Weights of a small transformer language model.
Size: 15 layers, width 256, 6 heads of 64, MLP 512 GeGLU, vocabulary 1120, 12.4M parameters.
Training: a variant of Muon for these matrices, 346M tokens, 5277 steps.
MLP neurons of a small language model. Each row is named by its layer, matrix (gate and up: input weights) and neuron, and shows model dimensions 16-207. Each number is 500 + 40 x the weight over its row's rms, rounded and kept within 0 to 999. Numbers have three digits each. A neuron's up and down rows have the sign that makes its largest values positive.
After each neuron's rows, "fires in" lists the words (lower case) most often at its 100 highest values on Wikipedia text that the model never trained on; "fires after" lists the tokens most often just before its 100 highest values on Wikipedia text that the model never trained on.

L5.gate3:489491503465483515512557536430519455541611510483518516457447461526470581471494512503513495543514430528546507515447509530532563527463485420506459551555523536530477490560486566478446480478460434492471512441531507498490510441434528492520457481458455520540583509506426500565472489523527506508482502520489511547443530556455475466547515511448475511542493539516535556491520547502458482460600455502548529470495436547543501523508546516518547480422431563544499487532573525534528511447551473508563473510516512462476560452579530458531513509483522480457484509519517525503435503493462475531
L5.up3:459549539492428543507494523419543435504528518436556534430502455588508502497461515501537517488516433484489508444507475487484485525498503491506457509487535512474487513523401528485512506474542485550430486492515487444445466495406521519441488495503473443435580515522540536546479518540550451471520517505517483523488512576532530468446549467469478552522548495535508598594436511468545479508528435512534520392488461480541531450518553551522486548499492471565539495543489551535521457463487492599630428451514510566473514419583509488554523505439517495535480490461450505548435458560502460513
fires in: "of", "including", "as", "like"
fires after: "ud", "ch", "ik", " in", "ed", "on"

L2.gate123:517544472476472461487486494465468483526469530525473479518563536464515549512561502487446476492455521555516464432485554433476521530451531503502541424446553425485499487521490467550511470516504465491451540521525471500432506502548507567530549386499459492507481522410531474520512512513517485537474471507501503465486569537480519466406462481433499461437485596550535496499482451476581460489481506481448433556434448528588520530472522556487498514549560595581454410461518474519416502508544503631500426559502509498569484531528531535512507495456517541443442487516547461449546555464459503484
L2.up123:533577519517507579507546478460524536503548512491426474497563542545532474501523558515508522518570481508441515499482550469540491496493473478537511538530507454523496530530526460449577438534509519486485504544475500500534498482508431472498538415460503596481483468561497578475452530451589457463510570523493493482548467447526456484506522494475546501496502505459465544437517570490505446560466518580472482426447506522502450415538523519496504482511538558554483484442544504575473551503490508539524537499484543525498531531370470499512546510541553539543424541526543541471503439525474588398
fires in: "then", "the", "western", "northern", "eastern", "southern"
fires after: " the", "es", "her", "as", " by"

L4.gate331:475498492454513468525457579519459489556449417539556467495482401570560411502514484519513505513456451413551537560528468539480434544455515510446532505457525452534545554535468502532583531545542593506563493483482506455445498549497538563482517515522543495416520501535529497487451485524467402546542571453555499519539463444424482524490494445471502483494553458481533423425542467462436501489466407496511496509489485530486450429471490539512481492496533549479521441492498508470478512509511495522476542470558529479471554532476465490483426501577544535567516548497502585498529505518517473573
L4.up331:486476479523559487496442507482508508438488451495528502502479490483509526448536456540560407476551492529492432449513433515487525502502590544517476484440539471524491536438513496469458505446456575496549539493533551449432551560515455529448482484551551485510527430446531493476499465526541561488582548533398436506583505512533454473448490579470511510580529505495478470459532475553504553471533413523513553517491525456552495455550521526449487471483616562516539531510496494477531542468449489481496528584562488494501494450531521537558514527558592544453474559500474564544484581565494513513
fires in: "several", "four", "five", "two", "seven", "eight"
fires after: " f", "ver", " e", " t", "i", "v"

L2.gate311:510453572513478498484499485450453470544533530461518509474519556471513529532450581478482525538486517477484483520535556533518554438557580548480532476551478556589505400550538530523477437441455467484543472506510456578538498508514519406503505515497499568544537504522492444508421522501478479532482479554539477529534466475524516564455505548517497541527440502561523548511448509496485551470560531446465461478482544496485457424467522513484556440486452447469545551485524495523479499428491500475419471483477524520541482557517469529452455488505438502489505446549530445433477524572492516421
L2.up311:481529486466518467522515470504549466593475473520474525461497438467543441537563571498505565468503429551490554458521553476463543550464467532492483490462526522516462428472585568504548469526497529463491511502496502441477496475557527484487528518526540477488490524523511441512502496450487584425472521536588475510459444506451508462523493442482514523507516485514488513461561464449481558517525499485493495516464559496429516458495466505434477530494483514514512470429478493374486528431483457510494574523490491525507538444473438488498505469470454542436450572448474440541527503490388551439
fires in: "public", "information", "published", "california", "republican", "defendant"
fires after: " p", " P", "orm", "ep", "if", "end"

L9.gate358:483501465443566503481477472499554555526577559549483556479517472506492471497475548574491428487397566509562512495505465544507546497446413520487503533499497541509539518512546484543550500379496484542460451524515515521492593475466493506529527495556496491572524477488495443505485461478515534472533463434502498556573479544498482519451486523527375525514520488580518460467489508495507499481538428540514536478538465436506505541466526490494495533524447518435460484515539563526499452495430517494463488461473494512473493528537504499479418544465503484456444473474496457550566447581471434451
L9.up358:495521414524564470542554452461524427478499515484506482528444505459497475422477487531470457507485508527492614481425560525442546422510466483508459501469481556485530458437535495420494499505476478409525502511517505479551487485512493464418508541516468485481472583561424472542527476480453500544527530534456455483487490528530538497599490555486493567513510499518494470545466526490517476534483435484532533498539449522470462503519518472517470511468478450503456483479487568479467461415531437578468449543510569528463532454465478459433474550503398533527446522480511597547562510503462510494
fires in: "october", "railroad", "government", "population", "qualifying"
fires after: "ct", "ail", " g", "g", " ", "ag"

L3.gate348:471496550490497508475395496470541470483482539470471470531488459476580497544466483465537533505506497561498581423481488544571495537438463447529565496419504552460524492499501441475469498529478529551508512465522456510520502539519502575538520518455500522481506509533512529467453530527414488608592558496565456472585485471463542462461534558459532480552474520472473466526522486550480376533549424459566582470504498528535445485541527515555472567450540509461550478413530508448485531515527518462467524438530461504520594526507501475518559522494509466445441487464514480474511444520486571473
L3.up348:426544574497512501543537598510457460477456565464540497515470435555554511444492486499538542511490384523507513436508514531478503467488502521460505490501514543514497522457499436523521476530478516478427576402467464470484476497473556479491544501517463429423496559513563526524512494515408546421466454495482527511476491526512545444404528525585563431437508503477443459501543566465478515476440446528543562493491514540460567530506446537600507496476525518507455441539493534471476518445487559468464521465462496547499492561463624506518500496512521471493480474487504415533483494448527525481
fires in: "american", "africell", "african", "africa", "officer"
fires after: "mer", "f", "ff", "e"

L2.gate223:549485538395533486577493550417545408481519500471560463549498496473446477455499535459487466487532486479529490447472550468523533481462513455492553556502525449509466519519473514495518443541501482559524445519503555491564561527422548546389489515500496462527475444560518517492556477593508475598512561472467535502468522444448496451471455474491493495478552526515498534461583571496534512398495514579501552498523537532547516549509470490445542495477522552528518504594508464525416470477565466432555486380526440504593499444539529506489471513484453501467489438509527504502471494494416485504
L2.up223:545480451482450466568492486479490428454541453492527451515434434389488525430416531481490480518504546434527516516533507500525473499481497510499467526523545540513423508509503455509552491511546518537546521510511538532519530483503575599559441555415528532503541505492454493461513412549552490508466491452489466555492506493454477514455526501492438488465522541506454543465553548460530533514453477564457509517438537484533501497487510502424509445464474481478515456500533545447462501567543474459559508451520492472536491454474546586537485487415462527479487438480537520470439490529469507514
fires in: "of", "including", "include", "these", "includes", "often"
fires after: " in", "se", "c", "e", " ", " and"

L3.gate144:476469560487514490483472515496523385528541531490481486541461474541502496496478447450472519514418517473460535525473538542419511506436477444473441491468487488455453448423469456465406517534381465501520511472462505481551492444502565525427539471474475560510501498549464474535474501562539524479511505539503532486539496435494411453492504577479458576495364487535523511507545488521517493547480493505488527538523444454490445449557478490538457501469469546544515519495519532504471432504524516523489524516496536460570497494511438553478487528559542568438470435490467495485493448485560492488
L3.up144:443486493523570515486494535493556481526564520468421471461506474528492498472443405429549528553473478527512463475463582549403508498504513455479478460470472490470463493425443460601491507483397484501460479525500516510490503480499565505475505524484543500491530526497445465526423478512479492464473545525551564475512554431517464399561494548464434521443393517542485550509495510492501477466472479474509509548501545462508466511531499521566440487490447517523520594432482514497438478576499483566490570484508556463522484441523476556500498532516532607411514469532521457428525498523533475489
fires in: "on", "born", "one", "only"
fires after: "b", ",", " b", "O", " O", "ed"

L8.gate430:457514474527500458535475458536446519516496519476568506546518427499490538458544544485567495504541532508505540441465455496458554431503480552530529538478508480446493537476498560567480502545581554405528552473506617526500490529518557539531506493530547535523512516507543474454438532585509519524453577439426536465471508466518510552532540489520538531466475478446549540435480575482500501441472468606527521500446525506500554495503531511436484474431529544522569505544484488422591453511483475468440479442557461474543543519486532426537510528528485513531516508535505439573495531437542495531
L8.up430:413498403490485518525484436479531465513537483495519459515463499509523501553513469445490556500477506455465520442446516529540473480498526522519454482511468432484479447463473573499517506476549515511542504559510461483501486506488509520506528511563482494533449512457542494525451550488536480484524524519502514523472474466478496500544509537500513522421500477418411461498512559431571469526442489558509442483482488409482514473493508504497472595514522493517570519528507485485532475493466441524552419484570491517556489470466545402500528525521477492501477455495456447550482412565545490492
fires in: "there", "during", "district", "area", "therefore", "distinct"
fires after: " d", " the", " The", " b", "The", " D"

L11.gate322:485535528480504481505514533540530483507551441535554460559411435550465432545541454502479541503497496524512528546466488464521465564507449509466605532497592465504544470562475419428503527507559395509588513441505462434591517480558498518481480490467516454406516468481447490513494539543409516503497511514508546543501504505471521465482513549461473506514528503519517473546525512515535553564522496492547485548446502492478502492489422447493517558510489506451480508498501439478469537457490497447508483513514550524541583506521503504457509527500668575528454543521519476464559485581546515552
L11.up322:453479518415469441521471531476531570534477493526504463532575450531523423488503480477545493488494545457526554543501513430496472531514547430416458441522514480497508514524512450472501516542536587535495548386518475519493520661511487568514512466485520458520499489541501477480455469538507503506476527488554486533545459512518443446467501499512482459509478505484484476474461540516495601480461488494462483468519535490505541507496502468503539528525486458437562503532458474461552470324535530413527436515489576480448496450542475534525493516522484496542507462462449492447470544501505496569
fires in: "many", "company", "authority", "companies", "episode"
fires after: " m", " comp", "-", "p", " M"

L8.gate300:397488509525508473495452498530494548553445520510497475509464489467513490475508459489502511440530474461490479425520495513483515479499510485511486494497592447569428494503451475522489558484520468516499541544591472515457495451567561499505501574497557551519451552469413534511495511542562521505480346450491549480542484446485538541482503504515514570501494497580488449511481469498463496555551514477456554523482579520439534440527500486484537480510529488432471510455477544514558453475457438528468545510544537492472578431529460508481470527457501346463478522503406520527526528531471504515
L8.up300:461528590549471453544457489472392445545475511446497464552541483446389517450526466511559545480568460517479506491471475565457592469437523447529500508480571436560490439486493509521540496456521518498480461496554495499534457423452511527539508575507448575401459517471536549508535536547536524475457493530481492516469471542503427494428481543521557518535458457481504497471537498535513487529485504509523469437494467494432536441465486422471530483510494468441478444538531525519548396541471537548478532546507483480553527505451523508593506495478469536430545525485523458532566487518498550458
fires in: "in", "made", "at", "for", "quadrant", "on"
fires after: "\n", ".", " m", " A", "m", "u"

L4.gate430:497443505524430515445495497438526561562528466516484480511492493598511509497569445516567517467444491534516565564465428521504476489460488489564478501539405485509476527469524482543519469537473560472544497521486523448526510463521570450536470531452463575475545512527510460508485465442547453428503446561452534562491534505543559541490476557455556442475457549533502618475517518530545528559517436516504530489530438500507499505579488437527461479548464502518493439507499505532431517472565522552522470515604453502445512449553525511554521477537463417471477527590479528390525448574498474463
L4.up430:533489530493460528529591453465491547517545466507481522538534464502491472548491503597548457539439495530563535471519485490530522505437565513552530550459518491494449575544500470530511545477507508461564517537476552468501488566501512473487477516510541537489537415416555491479536513408534534445490487472542581508563545501550501476556461452486458555524510519463505482533457508502500557452538495510474487500511517540467406470571504565442517480508504535477453516540519534457563524596471500463478486516552534567400554475507536492485511469532497453498499524469430512488429550471472554572
fires in: "where", "she", "whether", "ohio", "highest", "hospital"
fires after: " w", " S", " L", " O", "ig", "it"

L3.gate385:521407462438428438513497458537531429546505522512442577524500520430541555496529543491473516550504473471457544495436511507372499400505465485484509485488481494518417466507482483488495473510462543513538530499482476462584526517475514512505500480504453502483516542479489481527449478524481499486428480467526516585536413516494474532465507544506486477512517522473572480554469528550467505537606502533517531522496498528476514457486545505475527502513487506453488599477431461544509564483481500454472471521483589515555472501484471531464502599489500528480477583450550510515502490546476578549
L3.up385:479421443522424442522524399585544424503479477483466497531507535436541497462523496478467489537510465516493549545440489541479472450498389543481506494516441475534456502520448469484443472540459519560523455461435461475540580507471559488485525488522453496473504504477558491502512570484533465457488544526497532541476459510540467541533449591579603527499491462439512545535464505571479501495583506456549439526539495528507505459543519496547555509501519469456494584496451458555510507530483478467537473475516542489533490491462531485482498513504545505512484526502576492524508494488511532550
fires in: "who", "while", "had", "what"
fires after: ",", " W", "er", "s", " he", "ers"

L4.gate201:520462554468552564543499522507488444555468446488530478568507545513588442494553561504524490467508532548492557486503553462500580446508515474553522538542521469531470461556424457543492549494465490496559503560500485502499451440452515469486516540472481455464499440644502498530471488476562426549526524551445552445532456381520499447463571503549553476465475485466495488555493544538494540522544461505463513490565530598530495491509572462448456496483490439577524535517537498466471534456492456454470440528547515408461517508473501484412453516426580500484446507477479478487530474517456499465
L4.up201:455501536512439444476505424545499453490496434494516517449528493499483531428475500462538516561436494496540409442449576555429478539477473493553561515564543436538505499431522477516469438488574439501514487531508506456532480497437520550518515537531493525490522556500520484525509539462523538483474554540469469535440539424541527461519525535498423482609496477533561546480550469541480509510467425476544599496488512504480428446529585472516460470465442484510547504512495507439572489465518474544472558455503532491454463548512521542513491555427549433490532430544539492563517478479514444468
fires in: "born", "because", "became", "become"
fires after: " b", "b", " B", " f"

L2.gate454:489525493435524506511475461473517448428460471485491457529488485582526528478534413488567457528502526484550478497435382535402431482459537501482465496563534462541562514453510423448548508481518505550483515562583562547486519554522519471508474487558419497542495529528426493519469461446507526582504498516481534514549483545499566506523540566523526494446503509466535489489468505454552515506486509457509504484495571473590560526479547477472586497479514512424454433448470474525524578459483504471530488579502472476453451523527492504507451509495476507477481499467478501545567529570473532533
L2.up454:413447513434484534523427494493552456480485474489530510484540517506492513434508529468525457558476528520546534564525496539497518508485495529450530568451543497506521502459483475411500560520510461514451474521571475485472501539584570511552462484546521524585544487502487497512427453475458548567585448513491491573517488436560541417486457511487495461446474516444526445479476457442549524536457461526597508476512447474514611475479531541523520538506423566481474470500450442462508529472511485503479495503389434550525523528582531486497543466447592485536466497495470487514542564482576518464
fires in: "party", "released", "performance", "any", "period", "performed"
fires after: " p", "art", " re", " P", "f"

L4.gate336:479477443496536429496489442486505468507527480555497491466512444541519491536594491551472461524463505570456506429505551458543500473484500449516489526450501572551502480491462543484519562479503544496517426506504525429495519492425502517439464485543554523510507567472489509568429557495548489509464547473446600466542464511499485477534475509434529462503478476489478524507538468556508511546539515429512582521519588491565532476575516525489483518477471530473488442505443460508433488448498475548505501499491535513529480514442514545479419495480482478579447505473594425447510538436429543526
L4.up336:505546441450429540480457499485481451519425494414510474467481487419466453524594514456470523547505520511552471528483494493470521524534514504535469518556493513507496479504459570501511533517563549470516487451474508534513558471477561501460470573503415542512528438471589468543609477507516467521514433537447505539476572521448470510481485464508489512480484472467430525487476530512499473429505438513471474515570495468391506486463494529477530483495399537534504503497452449518484483393519471506520496461482564500473497465541486577540437481552510516435483496453507464603531475484550505480
fires in: "who", "while", "what", "white", "which", "whose"
fires after: ",", " W", "er", "w", "ers", "s"

L4.gate481:490527531514511526411529578502457541544506506472486545479563558515542530484576442443521529503477473481402457463492567503461445569531503536433455493505468514440449547483543528544497516472453450481509460521576563481552482470467466491531502514528565485515512400456482444486478490501540518453519493475466594528577513552496594492552555388492448557529500478497495537462447470561555431532502525466521459494477505495590498475499550473591518531464493464424494518529555505490458520506508505511466515570537437514526556552547450506422521519558520532537504543534499442540476447488529471481
L4.up481:544518498502536509503499570457460483516478536440464519514468535519477556525504501522468471525555478527475488514479546497395576443550491514474500549492447485512480563528499474516600524508519516517564555489448564518435480443548462493471537447509484523468511542442543445557510486538493455466514548509526541455528509459522475536502523470516539493467451503495537566517517500509522451572483502532587451568473532544453491422551508484492511536446492541484446482477476580490437482433511498464450547575494402480475527512514493574475517521497526588466613564450515538516472564470504556522
fires in: "united", "democratic", "republican", "current", "professional", "original"
fires after: " Un", "r", "ic", "at", "ig", "ion"

L3.gate482:491504488562566580497449505514563484516503492498513464502506460438484477470538470454524500466504493466569492564487498527495494554413511531493455400460472521504466552536551485521549521458436491509476457479422520500435454468566425525486484470453542536567553506564563550467443442434447513493486576433506512527544468447508431485530553568508514509485514448451487500499557517487513472530451431591474542500480528485569522542461523540535469517507461601477461519500489475501504500440549511451436480521510510570560543452479519468518453510514504473521427528455424460512540471592460570550
L3.up482:519493490543518495541494553566566479450514410545494472567530572507536517502517531540571535466481483557516457437522450522519461543491532488562516567493437473536498522518517476503459461511448501540499504481507464487531552506542494529513403497442468529605510465494550476446474493466442496456508546493565495531448423474393485533531499492544531495527548538487528582528510419513460468518479491526488514548501508516444525488463499480482498493484505545536499459561528467487494472460523560512484469578543438531525456513505513470514529476449476497465465474456441511442498553540478537483
fires in: "took", "lead", "leader", "leading", "head", "graduated"
fires after: " le", " to", "r", "re", " Le"

L4.gate306:494503570486429495505507556509451491453539573522489489592484528468472500451515493572499494483544540506592509419482537501539445437590480441511418553510546467492477482563479558492494518519420505518496424487473506536566478615505478496492498485413513455491504501482538496463494463541563481554477419589518489483455512522485554502516511520517544538516573580497456491447562508550535401492512558471474434568454501522513453467543554520523507569516456456522452516465471470571498468517505529549525526506510466472481547501509480521509471515513502492517466450412533467436521595532509472565
L4.up306:511507497511499510509491418500510526515508516502525509507474501482503446461475482554497479612538545549462458517439469541509513551461475509512468435465510504496438548475442521542412516537582534491524480500433515452480498474476447517475448494511505519485517540504524524500468507513557490408489402530424467583562535448483499542477505566524515463545500548510608460505475580498458492527514531535506544514616481467544528539497537545516502532551451466488519505483517506512557467421412467508612480561521460576522505573464517502490433475480482456475521445435467519433485553499488523426
fires in: "he", "as", "also"
fires after: ",", ".", "ell", "re"

L8.gate159:488559494494519500573463518489495394492422607454472520536442454532540577485570483442497499447532525527524557430508472479509415578491443532508541500519547613538480521489483505466437528582585559478503454467459523489480523561542470515473482531469437459523424534527494494503488406518450468555510481473461467472523544479556529496518505486530528533521522484477491527526526504552489517476492499459489509504507508465557536526544511486532539527507517526459466546478513583507545517468457464507513554521472517478500452570480578494533511554569498450546557501437450468490561503449519480498
L8.up159:492449458505458521517518540541446459448563495594501495511506456446551551536482520493549440467541503470513454430516478529525533482506463494516459540500474487561475472481549506476392468452423482534501571444487499447412504565471424565454465520458541485504494455428491457554489536536451560563500456489441453471508462528550520485635461478533520496525450523536476490414457503517503487501531472524528500513493471469510440483575474475506499462528527515524542484455519504518519443494542515579469507433582482475468465480533516564557511490586567566470521447536477490541517481477392496528
fires in: "two", "three", "are", "those", "were", "five"
fires after: " t", " th", " f", "os", "re"

L8.gate210:424506500556510545501469541537436480583534508547484437478488480500502491501471427514479483584510489516492519467483508448485516494491528502482461496537518495529449509549555463451541448450520563460510502488512546519538549481538576527525538449467403552525543539541463491469478557584500517518406421524544499517486417501548507494492519589549466490475561544503538518485417489507452489488544528465467464540519510534504458481445482531522532517591540484436481508504497523572471502516531461525442492455487557512465390489520454551471526541456502496452423475488508474522502500473484519413
L8.up210:484552462484498481491482485526430492516447467533474450562481556517402493492516453462500484536485463451528496500492536496496546555427497491491473499556500463519509448453539518511472577517473505490471509487484490524511444551510535499522464492446509544530565530445487563507446526555484504498494548454443503548488444500548473527449459514366534456527550486465502416456507515421492572569515527463514507495515473489517483533453492643446588527464454523504507489522524456515535474420522468544501548495555472513509503527498460466513474541523474431489580423493507491493402566527576543578
fires in: "it", "he", "also", "be", "she"
fires after: ".", ",", " and", "an", " S"

L3.gate196:490494515594481544608467468511535512518538498495521490461567499514508567465488514434500442487469495473494487502459460402478456491490490569502474511482563470468527489523553518509484458407569508514521485491510518505406541425536506467565474483404500501535522445498521541444543491519551506526497503472465470455475504515447511466408543446459546509610509522513409552588498471489571540495517482473535483494543473449479549526524444567515560461524510558501520505468499525527448552471494565506467492493451433477454472485442549544495511551544486522498492514486530533531515477578497452449
L3.up196:504499561516516408457552471554439471434514557542492505530500470439519520509543542480459510448488506501496428551495578489522472472458510476449515553546587463500548472516414505501508462528504518469454532489434464466488540514526488498490460525535508589494503415510593480473477498506496513425474488494510607523489472479542561495514480494557530492475466615452431480522498589447545525495561451494486474511471514523515434483464502487475583556493432519489507478424550470535479553463522483549483530470447508449528480439516487483529485507494480525475456528442481530551541462493502497506
fires in: "state", "western", "county", "national", "south", "northern"
fires after: " st", "es", "ount", "ou", " N", "her"

L3.gate407:483423503491541460447475541491463513515471456469462425508479427491534510374489477435454519499573456515541465438532513498566433432531532520501473494574458502460530478497512605460455494459533522490480536558453509491490504492553482555538560574477440461546467559548473498536464430556497518487459540446577466498465466542576395445506429543457519550468463506507490523479506487486527450529514468527501520487486505509491445489436508525514487540514529591468506494506502503517487459557474488518452576490538523494482461528446493546444423479542510553497522553447504445499494414493448501507
L3.up407:492513556485514522471514500518585507568498480566496515532521463501545490480512506521495486469459564489506420529537514448513574528538453511517481487473525523546475448543579508519485524482456488504429519520452524485486457429445519559467532510483451547527559559538547570550551490487532548493460437438561495498542486556519515531518486451436587527469477521469469448513459560463522455524493544548543562504534498519436419485506455522466545590542462487558472513468463501448539509461457547497501559508436530515498526540544528568620496469588520511459501469453471532501465545488561575562
fires in: "the", "they"
fires after: ",", " that", " n", " which", "i"

L9.gate100:551580444466497493442440509492485539569547446508485526542493423403555452455432463440520508456480563453515475446525443496535499476471530545515523533572492508486440556487506565416459526469560465516458449509478454507494480544473466455532580453491537464508493407545456422478580506497524462480541471528518445495477465451535553419527496476522494435531508488543506507503456519520501591488473497538539388517538472575497465525472498524438537509572481494507485505532451468567527436488498520489509488509566433533493510579510507583495467511477494510486495476517529514483506465522469505461
L9.up100:498580441499518515507562523471534502449469545499524464532505489438581462627529495559479455532439588597436498485490425605453500453506461458458503544505477511459551496427534430494525516515486443571557502494602512501460462482562476497526465447473509500482568383475500546507495460501549535536491534470534504499406543530526500447509479555470461587550516518469510526415465476490448577527499514560544503505529507510508494483485514479494526470494537493499452456497523508501419482551587559447487475560501490455494457467407531520443516457478509512489458558464460557444520550461532461468
fires in: "october", "railroad", "massachusetts", "festival"
fires after: "ct", "ail", "us", " n", " F"

L11.gate276:457534482491538481497500478531507544536434500496490510518484504542508483442558451519480523541544487495564460516468464436596533513493498427415551502509480548499553508513546514442491563460464520452504487516428376500525523463451506514553554520472445473519472491382585444591527510485495474483525459493414540488478480526467491531497588493532512558484502507461500462483474511493505567459531530521498503522549491539443476492456430477550488513477492488536543460529490501532492460403484377522447479504526513509436549486534535516395594471514506521503395477448510552550469456514498531516
L11.up276:542487512523573527528538521536582534462556522497497561448498448486461548558539503527506460483531498427506513505570514517517497605553518539487552452529470476542480519516466477503455455551485548409585574459466520500484514499517542540538453546464471471495500428502449461535515549519451511448522514520513543547544558510468460579443462532415462565492490484504448453435398530541534496452512448509563485469506556530496547525550534499534465492554582522491465435558507549525499535463588556489473521555466530485488557457485465490511512527520538476420464486525457490540543556513534515513
fires in: "after", "a", "as", "at", "appointed", "africell"
fires after: ".", "\n", ",", " was"

L3.gate409:497483517513470517467429537562438439513458498498488504483515481515541438468504454461471470508511555506502439492517543464471505505494518469534445537466484445498487467513475523546586480441542477527453440532447494521546474510522521462558521468544471582546476571472576442508666495505482462499502479505489528542500556420508497600465566464523521554505577538500491482560521480502500513507442496501478468509474503450561496470482451453428586639490537477531518575428516482510508454538555513498468471524558476478497570461480448505507521557491472462501486551438492558507525591455520588540
L3.up409:438455498528541479445456466464461508577512471480508513491535526485502465465605510496531520508480525476513510463474517526440554499484525440483532485532523452436504436472458473529504432476509522582518512416480544525474404468493500495554543479496474491499512490503630479466527504536563440452493494484494481477505515512527459492505438516517526499507484487449528505502508491524585562512377490497490468445563593496497475454501507464484535480523515502499494557491432465453496488446474414557551492473488477525534539555609542493551536580479499449499409549445522458446566528519538448499
fires in: "it", "its", "also", "itself"
fires after: ".", ",", "e", "ed", " that"

L9.gate310:466483533481504478417588465502516522500492505553516497580519489499525513508516452541590464578474433539547477489512488508590535506456458402488545527518523474524500452536535558546461529449514438417448490456522517472587514527533480545532450459471477512525523547468420476550433466491498506542549547541368498540445489473436480539468437485493537521509529534452504485500514505533493538473461543538463584572538489488467534496479520485479536458554518528472440453522466475532511543473422453510474517521509552512552518531483542485473500500559475501492496447523441528559464490598549564456
L9.up310:458506565459432539490533452503531510519475563498532485470488461467414499454558478470530486561543473464469534498565472517520436483434503482493529531490489516573562465533492433495546489498478543478512469518477485475599444556511503469620523475500514521485442543548489452485566486487421502455450536480479526416497499451502577492565482488468382501497472476589481493476463504402556522493519507441440442443529482464540505543544499562455492494582542529572541481470482476559458510450484551445504513432457507480498589543530517503527549533473479544447456523470592420462484436419466442468
fires in: "a", "an", "became", "appointed"
fires after: " was", " is", " as", "ec", "en"

L2.gate4:422487471450469442501455586501525522533509469526450507464505480502479543447427525508478547515489421481584481494477555537517498489517453462550515515447416485480505542480509512514492533531549433471496538404498486443503491520504535513533493554453462541530441500454471445486481511530516500451490508513527483524531583558478591468487544472504497564452463497458534540517563448453501395475604559471518513527497538497435475526455496438498533571504515504463528468545534459585488498516553464503470450488504466507456556467505553464556483553427563443477520439456475531470505531496528597447
L2.up4:466524467496435424458472502527495510490437517501439541561543484539494471511496484449532532528456538513414467469508491462514472550380547538525463473550550508486484496523552521498475509498510482379505481506503533469483500489431599503516469518507451526554470476480554500501488480536511488480501534510516505435543449496503507526482476524462571495458407458510535476491551430507530459525550518452430473535465578560487494504524460465593486508453485522559568480462421456526527436495443508480534416478472534466488461556461605517477407508522497499453506597503500533539473457503518465473
fires in: "since", "in", "for", "as", "between", "at"
fires after: "in", ",", " ", " A", " d", " and"

L3.gate435:506484506486512429511434432477516474521576561509489482511577481544546550466447529504469473464505473528498497517493496487559484537497463518474406552470508500547491446500510533480519584504433396520518578478548475496529555517489557508498532550504506465468449584463538510550542523511563460536448501553421559480456532460445505594494508563486508486527516557457500516565519486461477461460486530490433440563540481510502550518463591433525521494580485502471487459551455491475486480493549553440459501424431469506448457533508490475499477485478466565481508471532457522513522549431463519479
L3.up435:518442487418535575453502467458436500601487436553439445555493476508548542523559577518543514516476462484511496491516502484529522554532539499492553498521492529509478522478554488506490527487478532527450520511537472531526545459474460506427485519461548562491423545504507553548532474504473538527446490508495492495549477455453532472529443492559599475519516584525410440555526449512477504503503494505526491458477524565465484441471539520460470442539510590512500474520487473477537418506483474513518450521485536484454549484531556472463449525561545551515537445504542503516524477392474500574
fires in: "before", "began", "end", "behind", "beginning", "known"
fires after: " be", " ", "c"